config.toml
n_layer = 17
n_kv_head = 7
head_dim = 64
norm = "rmsnorm"
steps = 5080
MLP neurons of a small language model. Each row is named by its layer, matrix (gate and up: input weights) and neuron, and shows model dimensions 0-148. Each number is 128 + 24 x the weight over its row's rms, rounded and kept within 0 to 255. Numbers have three digits each. A neuron's up and down rows have the sign that makes its largest values positive.
A block is one neuron, or neurons of one layer that tend to fire together. After each block is what it responds to, as a language model described it from the Wikipedia text at the highest values.

L13.gate31:138130070129128064138147114087125140103099130125135091107134184122123093128130129104142063112117162104090165143127145134086124123146132113135134133171110129149145138108113105127124119115112147142155119145178151087140131144138135138138113155134103124148147096107092132108130140204158117135125187146109167137166108113117179133136124157101107109125092100123151074157117093094158118131117111116125164093093132139125106122135153116095158158152124103146
L13.up31:153178111115093137137140163157137113151134144105149132102145106142148158112118147099134120116119122136122128146113126126112188133118135132057119092127113147086140144108135121109129129142117142151100116108130123125124124200146088138145068130125125141117165116118110115165105106092095125111116102108135117071163111091130136138125162101111124160138091141144086108161164142089128121131185122152128160102139136142163096148145107125170128142097174118102
L13.gate108:144097150126132134142106131155145165126142137089106115138091141086097164110160122098170080170104136151155118119165120136165093149138102124133115143129145142109141120096163120100122093123087104135155111137135076114106111106141181150103123158149147145147142162106167128126113123122112162106107146147127149130148107145166126151131102160141141123134091091160140123118131115131140174124136148136118181107161132101143160145143151112080175099084157123103
L13.up108:079145106079104144086164146140129175119127118140080131110121154129146120128142102145094104138094111107150123128132113139130128062173093136127146132112110122127131151099117095075082147153101128094145129113109133143123117135150121103129083125137162139104124107140115069124110127141125104150137157123148133172138155081103164147174112106146099131141115133142110111113138148082149155110109144137106128109149122094136138110141131117133104125114147105163
L13.gate111:158099112123123146155146120153048131108135133126128163146126139123127140132145108144128149104076095108142091143140197119131093117162115116145161154138114142081164150137105133119128133110118146114081114105123140131147146116151082131123092160144123133202171140094134116122104144077164131129146148142145121162147142144122125102107131114110130081090124119120134132112117128125104164134128134129149174092180135092131163126089129091156103089113102149126
L13.up111:160119145130111101105101123139119147124100134112145112135165101095080124147156080123122160164137148143113105169132110151120074110103107111106090113158148162121118149133124119129147167077078130080146103109115152182158167137103135129121141114062143103171106135095089105130126150111107176094163079162095110118134126120145161146132117121144129112127113102117098099130119121148111141114109126149129105111147134083114123112135085132178143065104119122120
L13.gate315:135137128102104144126121139127144116222132116158113162138127133102131144145177124170099074166126142136117125106148088144154091144120165153096154127087100118118162130106132082119131119156129135126123122122123109104188142144161145134155147124118124093155119104095135136121069185150111096180123111069109092108114142103132154136129111141155139124088130114117143153134144120118113099113138126082064122113153111099147119150134136166141104169102129163161
L13.up315:109104121128091149162098115147090142110111139150135131111140128129139125149127188169125117126110152120127164137120102132130115118117168154099155100123103116137088149130139135102124096083094138091093100110133145119098089156097136077099124141136136132091166140105136114143137133157131123148132116125138158161099138164115173123159150168154096097119109130093117125128116092118161124159153154124120141112109153152155099146139154119143108131110176128101
L13.gate411:141114099127137106146183126104132140146113086140110130112122078142176103131151126134071141149135138109176116094161143168133142145149123145090147160159105100125116052106117127098120122112122152093114135105173076119135222138092126129133061117133088137130151121084108135119153154101119102102129136130148136140132103130120132108137137133161147143166136149084165159149138155144135121124103127138164130131139128122109159142103098103117131131135088111153
L13.up411:111176130139160126125143117148132128131090096127141130114113123119139123132135144120110103177131162144126104115160121141110121146164123120143129096132110117122132112111114133115133125089119141096104146098155153124139137131116129142116094130142160151130126099159153141140144163067126111155165211121137089150113163079113148159121160077164072125114115142119137173125145151116137110112160092129162143133141136176124156153131093102137095121097129109149
L13.gate416:114133140060107121114147099138166177161125147138083095147160144129137114128165105142100146111108153155137093154133085149126155150141107099163120121139124113131126110093128149167166142115145113116121127163148079148099134132158145110106097129100131151139155112138109127119155152140093106125111099162127127138161125089151132104135078122081132118138123088129125139114140091104157162114109104096137141129129101133122140131162168112123094126114112130121
L13.up416:148136117150142117144149115078134134125139146164116148115149147140113126161109132168139126143151122180122116084134102148156095156144116115103159110106118138091145084128073094106130127154135115087099144133101142080117150166076119130120115108083101149173120134160114115120160170096140102124079132121134175086117155149100125080132155129134087138109096114086115096094130079146102125107099169130110130153128132122151150173124127129087129126131098109157
L13.gate433:132109114136140124142132102134126128105136146166153123079135173124164154114118121146159111124117105109144105138146106190132154101099136130114149088114132134130143123131114126167125098105122132163126145105110127144114130147123117172156151140109131116102103077164112158124135140157119147126164158107109114129118104151094153081160150092158116146144116114122151137065139141111122085123124134122136147129106169102074132136097133140143094125092120173137
L13.up433:152140140097138089116092114125163152114135139151126141095112176154128121118103168114109147134141123150198160128178151146160169114128108133133151135113133157121129104155120155125168159176085099150138125073124135130119162151143086140116096117109169127156102122142126117102144105095101143103141161122154102126102157148132158166160156111121161100146146113168155109123142108140097131139160112154103133096117112098149113104142148115106146143100113095154
L13.gate553:097102098137114155165107187103148140143147104122145114145129113149124138115103135090138109155128152103148142139116148173140150114148120127121125099107147135117152099139122147108113106156238123129137095108117122111129111120146147120144110142086128156107125115133131129104104113144115122102109105117134140076095144108062140118105126103119130129164105134112108067112086138120138119146109132135136139146127145114161123087189116135158144141107147105135
L13.up553:138143107154112126124153150085109134090139181161137075133118131082110120100151146115156140111166087093147157130123157146156140133153114119114139109146132171118122140147135124155118127142148184150161123088168130121162126132109086157157151119129131131116099113124173146112108102207138165123175147114132131110143136128058122115115106124124099106155139134153124091106133116116145133169111127143115121122145146107129084087158109097121165133128149123111
L13.gate683:151109116117109101131133196128099143127184135128094137096073113116122101123137117159138126120134112123164168119097148127123202133123117116121161128149124114094098139148170109152122136108143130132094101132158147146116087105133159110165085118114136153116131110158153156092136132091116090158085170137173132108159114125132109166137113120166117122137109104142135137143127145119143120136089118103140139129109141131146132179137135082166087127119112134119
L13.up683:192150122152115105133152131133086111122136160118110106095110121141110144150136132141117123128117153107107133112117089136130123141088103152102108121134120135092097140119098146165148106135139124147081139115120129108125130146094151150161135126113094164106116115165137136122056124109143145072175106134141144112114131153148190103115087134103105103145154152113080095124104144095166079118140100121135175106139123166101127159156093140062137102142122156136
L13.gate721:117103128142095094138154150111149111122136119137125114132126146124100150128127094116123151151153140117109139173108131093176144129124139101181148154127148112159147130122119167142132130104080165126098124128129100069147113146077087136120131153110127138142128133136133113148098155129077152148142082105117154096109119154113183139124135126119095114091167156115165134115107119091141131106153168154093148116155176123128091129111127120141128154126092113129
L13.up721:094159120106120106143107106125124141129143108165129098121123165142135123121102145107118089149110163141112150122121170081121110119112093100126128147135108159107135097111114171160160121146096139120144109119136134147088112155132150129108103124159112143149136151125168146116130105152167137117172102116141146097146147113134132104150124098123092128145104101140145134135131115088119121137175122153144155102133175127146113132136146155110065116069152144142
L13.gate819:106145120137131114127141116068140143130156135149123103117129175082091137173113143120134151140166194120179131154145088131133146116118080118133110122144116135091173092117103124144141123144104136119107155113130095104143142092118120117136090127162132126114104108122169147116125104108167136148132107113181139163128122107168139138099110128110088138171121124148134147119130150108156096131115138137117158138138161151137139133119109159157149145141136169142
L13.up819:135107129125128097120107137159073107101137168153104110150121098113167108140170124132094150126124115050145103122117097104163095139154143110123114133119119122140131125099147151096108093133135120138071084115160162106145106149141146081150145110129100159109102106139116091170083165127118140119112141143124121134140134116153130132096121135106121131115171093174149059094117057119153109141096119165127164097139132161094102145122112149164125126162162141121
L13.gate943:082101118103091142126128128161166147126148124143160169122098138124161146128188118106145126110125153111074098140137182145142161128144144125139112101129104135093138159177113136105134134119067094139121126137152138117098173123124130076147136106088132142129122103130126155141123137125104108192106119132112095092118145123155114095156107090114116178091120132068110107122174100071145101112120128114146108100117164111135127111142124110146140075172122140123
L13.up943:143135143173143105095130158124148143180125106124125137107123128133122139093155125135160166131131098142130136106132131159145110141075119112093125182127142163129122140097097117172134171120097141131094120103113072124147110138148104072139115128109127114130116199103128141101119130101104118177120091176123163137171152124106136140187131131148095121116139089143168143126130152129169152108110161152124136143129099127147127146096140095131084159135162167135
L13.gate987:136168109140132095147154126126107098143145154134119117107119090136134144154119148139128133114127137140131117141127170171149141152152107118136118167119146114089113033124126138126128129135077169097146117121159097127115146108111137114111115086125129132138161121102129126109108132096190152187169138094161102110132170125108109131113151123110109160129150107103116126100155145097120074119141152138110133117139160150150140117116078142150161147145136153123
L13.up987:104128124091175102111147152079105147112132116087088127096127123136133098166142126136115166145166150114087132094173146134144140125121121144132132174087115122117134136107077142147138114100083136126163096133145171156126142157078093124126097115133153136100142134089102142121161185128111201158085176112181128123115069157149151128122144122142119133126138112148134123176125118137116154124087099126101106130117093109156110107149118115105126161125130133172
L13.gate1062:080131110120111144132164121123138149127105123115131167108162136114123108158183101143128131113113116135153132162128138142117122125103077152116115065122161181139108111125157152130121120086139152099101080121153121143120147110156114114124099146106168126091168143134116145125127154139154128123117114104129101126165125143130140152125123113126120149147142113145156111133126148145146122128106089143135118143148089145151146124131134137125108110137109153057
L13.up1062:132142109144114141149150098134109109131106161133123117145113168144110141115175114162123122145133119118127150126113165131131143149123175086106079161126075119119158142166127154150125101174135117132147108116136137116119092123147070154164112114117128131150116137101118115110086078119190117105133136135117101122140119101090162109141170111139160165155098153126099134104166110114137120189127118136092136115127145156116118128104141148099156112117173109129
L13.gate1163:137142170177140103129133136120131125120126106152110071093086090100127160148133116150129140131122083134092146106129163147135109138109150173135122132160139137156165135146092139123112156111153147126113137095119113120127126142083129116136126086089127132125120114116074116170109146118127108181114092123128144101144154120114136111132135142145079097114094105143145142152143114126102118072154105161138119083183097098110125167155153115129187111115142104103
L13.up1163:139174119142153152113131126108093113165128156143177112101094165128109154083077195094123166185096150112099156123113085126131116148103133147141128160151172108103115128172128116134110151126121107103164114141119146144152074131094129096130091150120162114148093135143131157119111190102097132134146109119129125129154147140113109155107150108154125136118099154119145111149111147150128124143127109136113146114127123150148132131125128127124134144104157124107
L13.gate1207:081123136132086132118099146138093109122114149149098096106155118123110139099120122131077097140124133140098126167131118126148084132158067155184109132133138105130131136126139124097125111095096132086171138121132136122126072132114090124143125096063081132148113146095115140116109139151104128141135132100159165140186151144152157134119133139146132147150109119129165167102101113125122132115118180148160114117116151117098120101110139135113147144159131166177
L13.up1207:131083129181161127107144099152099137123159119146108115121125142146128141116154120139129107092091151129095170134136111135160128116121150134120109126097163156137114157152141120105118091112135100076134074140137149121158136118130125130122181088136144079110127105114155095125127137160106156118143139131146179144121090117092120161088135164137157153099150116136145120121109138105145104116111133134161141111097160142155160101116122118100176154101098117168
Description: Copula after subject. Main-clause verbs like was, is, were, became and as, right after a named person or pronoun subject in biographies and plot summaries.

L9.gate296:176123100141125122102177108127152115116104136138099098136107114114130168137187099126131133098136127099172120142104159133125140110093097191131095134164154150130147144115132110125167111155086111127132122099139147103146114113113150131131121067117109116105132134157109155106155142085174150103124156134131114129100144130089133164163144138124108129108119180113160108126136125107143119069104153153142109122114128089073133065120179139112149124108128107132
L9.up296:113103147128095134133146136112132150129126159158108149115133189122136145128166094152099125109144119140176119147098133115110162117132141134118086166116097134101170123128128106120102139141098137120146152106109151159104128067109105146102095131091128159126131102111135124093130137159157141077145109128092121116045090133143132137151166125123137143146097154118111152091177108153145163160151117121105100132112123166126139161145106161129080108115078128109
L9.gate489:169170148134131141140157128141120116139117087132104147129121151125104162113143105118102119134129149163182140119103153107141151150140089099170137096102119117110094085153117134108165128119077154131110136091117123111130142102160165146142124087156165125156157150096112096088111101150117154147113141144140127159180119119137139114138138188136119114146123117109127083109104147099133136135130155133116153136134129150109107144136121125114092077055103144104
L9.up489:124079133144132102128149089141160099137143131171155094118145148065130081105116107159138133130099107144110134147101133133140117095126135120143093118132142094120174168114130123145127172141120173079131136123176141095131123137093101104124102155148091136119149109121077115148139130117154140111146158144104114075121115134079133093114151142066159128123123133113113160088153151122110117134158139108111149097144120138122160110102129131150115138156108131106
L9.gate784:110147152167118190140151131103107156140128137163136126098150136118115112096158161111147138183164168100155113135168107162119128148123140126094098121134116073129139132132141175117153138160121131123133116146134092143143132154136137144102110154121121116125097136077096115104117182132118130140113140120082158131127143107137117123100177162161106122106101110117156132128123109084151117094107159147135146095189129114145094089144099130145137132115158147171
L9.up784:119123133123139105123127144131185137081160124118102066123081110143096109140153192115103141140161137182160113150105124152142167093127113088121136110151109147085143107119140131138170151154110094075112124141131101115070173117155126101121126127186145116141161180120119076136092111084117118136122104161091124164147107075145148126129101191185086126148171131131106134150115142139134125124151133170132132096120145163103131106109102122143074154130135148115
L9.gate908:147122105139161125118155174119147148159136133139122131121145135095112199087114138094155125083117106110090105164134121147121150097114128145122146138148126143118180094143104161131083125115108152114128102151118146131124136156104175137112109111142135121097120147107144141120097144119129152088112153088087110094111137137162151112126127132128135141135116124122125115138119134146085130114078105093059141138139121151096087127127135151155097105133141135165
L9.up908:141088141139167153107137144149149121122144122065096105117183167126094126136188123127148132106156161078155134161149116163097107125196138114103135093118131139108106106118126141085117143170112135149122135076132094145075086159115128151125132104091108116129112169119137074112136124139162127129172142100137152089101115157137110112075137125144114130100131134146112150118088138139128121135119084120148131116163092136136100125119098106153130121146140136125
Description: Copula after subject. Forms of "be" (was, were, be, being) right after a sentence's subject noun or pronoun, often before passive participles or predicates, e.g. "station was a", "city was captured".

L13.gate48:140170104083081133161151139145131141161121115112181118098143116136180130186124120117114134119114109142131058100153129099125118134149143137123113115135140170129159132152074142133197125130145135094141104121109131101153116116148149095145141132138121130149122124152150101081122096075110132119165099113126177130187143166162112156088097119110124102123145126112148112122150121134171115148133168138120131172133149106115150109149091131143138172104135161167
L13.up48:162158093123115093108113165124139153121112134129140139164179126148148114105098149115137172111137125117140156110106147169078144146109126120117090155146143152130141099158102153120115119097127135116113165177124141114117127112120124134071108094133110192112140159167148124120111146143059100088118114171172146162140133101147133119134138149084103101145163137109168145144149105113184167151115125110135127157138097118157107136112118120104203138133146089114
L13.gate177:167084140143123174106133120136153125165112140173094175107130136153126125107144113136170163117098136134142152109138155136097154150154146117147101152123104123110178131159129094135130076134169076137110167113128143089132121129158132152146106132135140144097161112138121116140145146159183148123141105103141118177101113168153059103094131121167123162142125172152132101170118120136125145122125108167117134144142137063107149150123108118107190082089132118155
L13.up177:165125164115133101075121116176098132145168131097122148118112123145150148147162109149133153088112165184149123126134098116147144102101154133161126118154124160160106172119121126125151141121099132116121085118172129128144143116127110101106118095134151116101152156093128180146115126143118073177157149143122120121126142090130104142143149152138094115168157103117141110134115103131123129141126148122108155151140080115100156159146087131145165143127151154106
L13.gate260:136116123169106158088126148111087149125144096103098134117103149124103134113119131164128134166123116154163122135114132135123095103178159110171127129128140159125142146093129102149116105152142131134114114100106068128136129167087150110129121123099094136172137142130129127135116126105105112142104121116094116082160141115133144154107130116121113088127136125126127132151125161111103086138137093135096172158172160145122081100139127128109107110120146104114
L13.up260:141140143129113136133106175124141102155153137084143120094111118149158114117110109118146143151135128126139155130077158114171106177119106144124136144130138123138119099150111120123114118114106074105127090116076137166156139110109158143091142143121180174146108123200113133135168138113102121129130123133130113131090139123121090137146164138094175135138135130176128134153132132149125118138150089091176132150155098140091144140119132161126150103129107171127
L13.gate294:095119130143122132165141107082084144085130102121113138157108142129122183108108120109144086045146133132135149116079111121139140124176150090124113134081107112120089120127124115135123077137168122174128129104110091147107117145097129081132130127121154161164117124129123157096133113125119113163172108120126149086119115126127135101129151134162071161183145136089093134180135165171115109150112103127108086120136107164173112094114147115147126162163155163142
L13.up294:166163162136118149152136132109076147135096130135104122147140096167070155156121155141088121084118151153180134107132075121152094126137121169132130101104087162146118110111203127153109097132175137111118158116105089141132125146122088135117115127104110148127095135154148142128122145125119122109141117112101106116094111132128126126165138163116128114149088111090147157108116144117118111144148122053158112143098160067103170151140106124105121116115132120099
L13.gate400:107136091113103157124129132087134080107136141147164121179129143170147146136077111144120145120117140128091120119155134159093102127108139119132151125101147124117134138119134158118135155166131127103114117075156101148122108134136171110167169101111106137125122122110150147125097138143138127122104089132170118117141143137134099157162139122148103144129168155142130110192086151133138106070162136118104091179155132123112096125110129111095152132122121144100
L13.up400:117108119154151118103121132071100086134129137144146144115117147114151112095122108079122085137159122097129128106118125123135117117118132157134137096155150151090192095132122124120105157154145093148105121115138140164122084131139108100145091123123114121117138163122148128107131125109074134145126129143137121125122148163115153129147145138124154110141130125188147149114139102132148135104131147119034170137138127135072074090087144125140136124082121155130
L13.gate505:109082139135158090128110158111140095128156141121101125137156107098082102110152167100151145122142127135125122124156115120147155123132118101121115068110148140105142141144154126142144129151120114115118136133163092090104110156087123103146130133149103140142147132137141099078094105194082087150114131116149147105102146132147141132076133129133170089083128097164079154114073117105154159087163104113148097111123113086112121134152127090060104104130122150144
L13.up505:156118165174126151155156148110121114165141129164110140105101137121082077135102096113125111113137109142145145146160128165149154143143104088149109155139151132112097118114102141124182110149111132131141090149136141116134133126076153125113089113102145088083122113179141104133150094160075108142129136101147166145149126111112149142102134150120162106112169107099115146103143143154112130077147126104178137135082142109123175149102109105107133145119125141095
L13.gate605:160131116129103133117135121144177073177065123117121113104121081172120158120159101157112098091139151152082094088177100167127176107124147108179106136127109124130168121165125111096176116110137123140117078135142136128125122107130165124122147134114140099142136117153147149124096151129115140132186101141126145159112110086163097149134172122148107124146109140134136122134100139126148143156110119115138106132135129076154129128103152097138143125122144089132
L13.up605:176118160157138176105085091103120151179148123123110139145142133126140162115140113122132124133132110119140138135155156104139132128143089110176122124182126137100113095174111130115141146117113142137117103105109118088128085132162186153103160103169136174152129134117166123135123100097152112185154112151155130152143173104129151156122107123141157108165101146165133131144094095154150132127112140130136112137154122076110152110109145097117125125120141141133
L13.gate709:133142185130112119161114139164078090094123112120164150145106132091141111135150147155104130138137125110137115138155148139146127120109090141098117131123139122111097100095105174131098120140146151188185150150130166106129117143128126087139124145156121128127104156143107118116128116138120127106118070092188098145127147133108136106160155134143165103092104131168112143112085091133120108128133104077099090144101149200118124155142162173151138103109123179102
L13.up709:149104123107141099105136095150135117128130166144152167150106179147119114142102136128117193139155109103136130106149139141168141158134139150124105113161129124149112118088109129091112088140124141105119124136096126156076143110131129125114098097144120143148120117109134126116128113146096164117109132154099128156140134145182153133108113144098111111122155164121130135120133150147144120164133159182149153108139119091108120063110144150122140133110123120115
L13.gate753:108121128137112150175153123113086097104103127129127111098158138136160122133159115105126115129120156118114126131126096145153107144103079117157086104116128145128182103159104104131127097126085149100099105134146103096125100074099133125152084116122149118124164125133107108124094130194139116156128154106114117161128170128120087097087121098137120141109114134164151135119097121126144134130135129109107101121108157111124127114150160129121157131135131117144
L13.up753:068077147107136134092100152071146087127167140193112135147110102156149144131116140123138145095114160154155138100111103160131144088166137125109147088167142161099127101150089149125135163115142166129135124110127117155161141145149141133104127127120189114114144160125141135103140101139119169103113092124156098162169132125167153139109112101133124145183098178146135079077120118147119120098123131129110132108123131125146114122143147140104126136161144167144
L13.gate805:143108161115122105151070112114115111158170101158121156116162107124123130105107141089134119153108150150079108130139166116136092101141133128091124136108098096147160089149172114138137105116177174156154163091130096128113120144136141091134136075142105145093088143101143110098122146153090141153125137100105126122147137096134154159128123121156143101129164152147118130081057100131147153116153096079110133140124124145136135153129143125089214136136120112145
L13.up805:114122106151087099141061122131129101107143118146132136116146152167161137126133156106098110095122113099132149149119132142113133102125091123150089118092139186139140139143156145095126124117154119121113098136176096122113142090178145124130118111120131122092139122105101136147143146156098126153171151127119085142080117140125139116143126120114119099155166164135149163128102116137118115112127106081145141155144074119130159096121132108146145086100126131152
L13.gate842:133174091145173128161123123128108164101120128134124103132110128147113134119118136171164152109136154139164122091144132146114148148116142157135166160122135101123151137162097125100115151141120087115134144134111125132118112113106100063129154142147134159111131149130091169127151123143153132099098118150117109140150146155168156105061142122127142114097141094107125118149066102092112152112081103114109095154093138126121126142129119151105165097110132111157
L13.up842:168141121102147119157141194143033116078156134099102121151110065155124161143114112171124119160160169179169154070167104130129139169124129103164110140082145084166110109117093146119089125107098160151147148093100108147097097153109107136149111129155101111127152150156121140100104141124131153111097109132128135153108142144110144133118138148106099115124123124150129148147085125152135084110158131113128113116092105156103146145117120124131129099148160160124
L13.gate848:127127126152109085128190140106136142125137175135153143131124182112130187136141107173141143126154150124127106101113098162151184142152152082122099157121135092153120116146108129108113113162166139161140115130111166133128150131104151123095106122134108161153111111171127125102107140161162127134130118128119113139125123168128138119144121110073174135139079156109116141142125152144128148162087148120120143131130126144134143130112182117125184131127110125123
L13.up848:149125134101080108120147185130127121115131119137165067150096131144120158145108139124162106104144102121170116074130126138099142135130124166155141121070140120136101108143137090119144155107172118159114139161098165089084091123105179124163139119139087114130135180130159146131091140145121145126136119124157160104139122109139125083142129161122114121123096134090102129156122127142123161120119153114130141144133174164115131092132135122095132119120130155160
L13.gate860:093119149160131096146189147110107123150120158140155117133098114128110192137096139133138131081101163144094151166135118173158102171141165072123146095121116154131168134107148147127158142109127116092129116138170116132154103162114122118122129141125141116123137112113150112127134120147137157146167066108111118124144090121111148129130133151130169108141080077119139125155159110134194111086133130110142125105082145170128134129170144139126150104168139141132
L13.up860:144125133126135119183135178116141108154138128131135118127144134169123140127110128126121109155102132121114141141095078158158114137120159081137103094137088085081136136162112085141115133144131147110127113115157104126138063153122109095156087142147153167122160129099137121198137123114147092133152078144126096128166094115106133108140125111146115114150123139142136131139098147118131116153072154139112177155149148141114147115091098132123160145166077137126
L13.gate931:135159175091113134142169140144123129152108158142130147128159134126117123094123129110116139101126144090127102063111154148140163123146137146111152136104133183143127168120143152083142113123148160097115145123168137142132126148166108141161131109144118125099138116166125112105139120126121105109119165090134120137144130153168135104145122169114111160127155107161092133117103129163105117093141147131123128173097144101101097083159111151130150093108159129154
L13.up931:125113172123128086104107126151128133159132155128171157143141091141142117117120125140114149147140124104137170127126076124098138105104174131137109158174166152137115128143147131097176096147126125135111089128102158082114137190122110085144134115143129161130081139097120117138128106118127106164157120135139184142100080139123119127151135108122141082131087100117113145089120193110139170167117112125137128144141115106103179137126134114154124102091147146102
L13.gate1054:119104137140177119123096137113134125126128121128139115112104140138108158122153140132139125117160139155132126144110059129134112155111131162088117133140126122105124152117147129078112158136125135096135104146150090089178124128121104153177155113137131146109094115163110144120097129154086163122097137146130151138116146148116152124139130122157137146195160104183137111127132134114177115121091145087097147115121146148159126139114132167116159161122131121122
L13.up1054:149104156150159125118137144106141132136107153121111134151168098149125136074117149121120128132087133148113144109135109141145157098110090149121134110102141123111154172157120088126129113081140128122129148132130140108140140146154133130130132123126127151118161145099134131124139129147131137130106115128137135118140171146122100151127117162121123107119125125114149211157098124145091148106106154127162101168145120131093138149134112108101129117141139121194
L13.gate1100:095153091159118147187157115141118159138163145111116062134112143084117147135112123137099145129096116153184120159147134144175125174120145099130123134132136165156111090153132148113089156148117101135119070156115142115149132184111084119126116067111148169136124130110151137109105133120129136133112097155091137140145126161122120125164150104114145116102142149112128130151133120162105087112112093109115131133145104117105128082126135121113097131115139131130
L13.up1100:114129151139106053129119119132125120139171143136086098132137111114138124121142064125100088125166150146123133155144118117184159119134165111110112155119112115113132136128108145137065130095142118126151148108114140114142142132117094143132132113129160122122094160149123111125085154118108132136148153162156144147167085135131144161146167108157071159134152108118106141149116145117114142159140133124115132113121132099097104139130105136153145115116150111143
Description: Inside multiword proper names. Tokens in the middle of multiword names and compounds, often German words or "Minister of", "Compagnie des", "Union for".

L9.gate97:175140138142113124127122103116108110120136118113131104111146137133106127120161129118103124103116124145152121108161146148113135106173092136124123146068107113144138143070111122134108117149120114176149162105125089113160127134121105146111095170141128116136153067165122104122143072141129119124108154103166142120142155133166131141136173136086136115126095101111103158138097137108162202148152182135125153145146121091162141117140139149138136164132142149104
L9.up97:145148132118156119184145155087116151154099140070168121120125091160129108088095104143115077112092116158157156131166094141130088173120118117128091140168122111102145128117122115135150135106135152154139125108117085166147144125098119058158143094142122096146186111185143118126125121109111106168083135121115126108138109089144124101099050101113110158084130071104113099128128143091117166124146126126141169104147142138119139113100132156111138125159115104128
L9.gate123:136120095107135107094111093121110120132161108106140172136154172140123103104124151126093072083113165104119148103123149128141139124127065155124087123115124086063115149139119144085146139139096145128142108164129093143139115127108083144151101096128151121119150131140139155159114140090089099120136114127139133140116126143112092150121061107106109167146135169122135149123114157115161133135095134126098131072150095098120142142147142148089115132123085157110
L9.up123:085137110124122137144164088123140144161123121191118137065145164137111157143173125140120140128113148127132115180111100140113154136103117146164120110151100129106179184098119153124159118149119079115100099088173116131129183125093133135115103150124150100148105119117146101140116101141119115178102133127143121165120149157144120173109120151092128192088112095123123165118151146114140179155117148110148147154130090125080121141149115146124129128151117131109
L9.gate269:098153152181141142113133120102150173119156151124116106074135124166106159134113145148123099106113128093152144104137129136127108134126159127128144131092115176080076122112124156104164149112130119061100087098108072126164130090128113084151156145146104131171140121138157154133145109146086152084091087115130147126135136111144103132129127120134087123095114181154103154114120144150117153131124100144110116099097100154110082153103161149134153149137111129126
L9.up269:105147172104112105143125134111098151085108131148162116132128133103133130138104099118149129145126148145124133114123085095126099179114124126109106103179108144118140123139134130165144125109117092128135178085123091145124154095130127146115116121118125150144123149156111102188106140167100144172144138087162146148143091086182119107123117125090161112109115098129097147154136124139129099148139107099144126131183104115099148153136119151147140130150129137125
L9.gate1208:120085134116120130146141098137105093129136164152082128148121136102142088096114151128119109148146141075110117139122164148159123146135121151135103162147091087101118143121089166119136112113108105088108100093134104161100152090111071118152122176104137102114135149158128167120111115083091155120123124119163123110111133139164105115107096113140139161153085130090166139145135158130140152141149083137116144130105123102148125144118120123121146139111114196131
L9.up1208:131129118132145146109107143106110125137153160120111078165146093135121130138123160093151135148151110131145126147142123098098124157180121168145136122144133154150135151155100161166154146152118134158137118146097119134150138113131142103144149103104147160142124152130116180106106149156156137113098110100124096127125196180154112102121120141135107127110115120072123151144159114099135153082104149140112109123142133121103105127148144160119144127081114159106
Description: Germanic proper-name fragments. Word pieces inside German, Dutch, Swiss and Scandinavian proper names, such as the e in Ostfriesische, the t in Koncerthuset and ens in Kohlensäure.

L2.gate824:170125131089100111129111063125151114112119183125140084104096144095131108146157139114137166053102120091135118146168114108141142133086135132141131106151113147125144076108128152147163097127143161120141130100104104114146112129093151124151131126114100079145127122149140135157132079106126101146117145143099123113089106124136105156151126176095096150118162155137128145137135116180141127114123183138105098108116169162126100107114119131132100139124061071106
L2.up824:119132136092116150118109107134125152141129149142117102119130125105122108102152087110125159133123097157155100157145114097167139133118133162131128097112110150137152164059127135130180138104142123085131123086093129107114116157071137105173159141100137102119114128160121143148106128123166097111100134124142109138145071120141150111077106163137140101133133120151119137149130103148144148130125142133071094127145149146125116110112133083124093162155103124163
Description: Verb after subject. The finite verb right after a sentence's subject noun phrase, often a plural noun, such as were, are, have, became, plus paragraph breaks after headings or short definitions.

L2.gate661:157152119132138116163139120121084146106112116105140139102100140100154098132118094122172147105143145116132129137096129100094138150076084132121102125112126131123099101157068140129102071150128083153111109110088138127138100133127160126182107106138126147133079129170149067098151129151125110111124071115128129133097158082129148141101121110118086129109120152090104143136121121101121115163121140170153131134111105096140129132136124121119139123157120116151
L2.up661:125133122140112104131130132168139093140096142136113132125146176150137126142121150133152122104129128118165121072135155160086117133116104123114091118156163125165110119118081091159126125112126107108118114160138139116140093143149182088176152132109092136149114139130147093125149105159113140151117110127133113186148146112138164114115138112075145167122112167107115138124126111101127129144090133107125138124108082137135166155145170126142161094145112113153
Description: Ministry-of and word starts. Mainly "of" after Ministry, Minister or Council in government names, plus word-opening pieces such as cl (climatic, clarify), All, ski.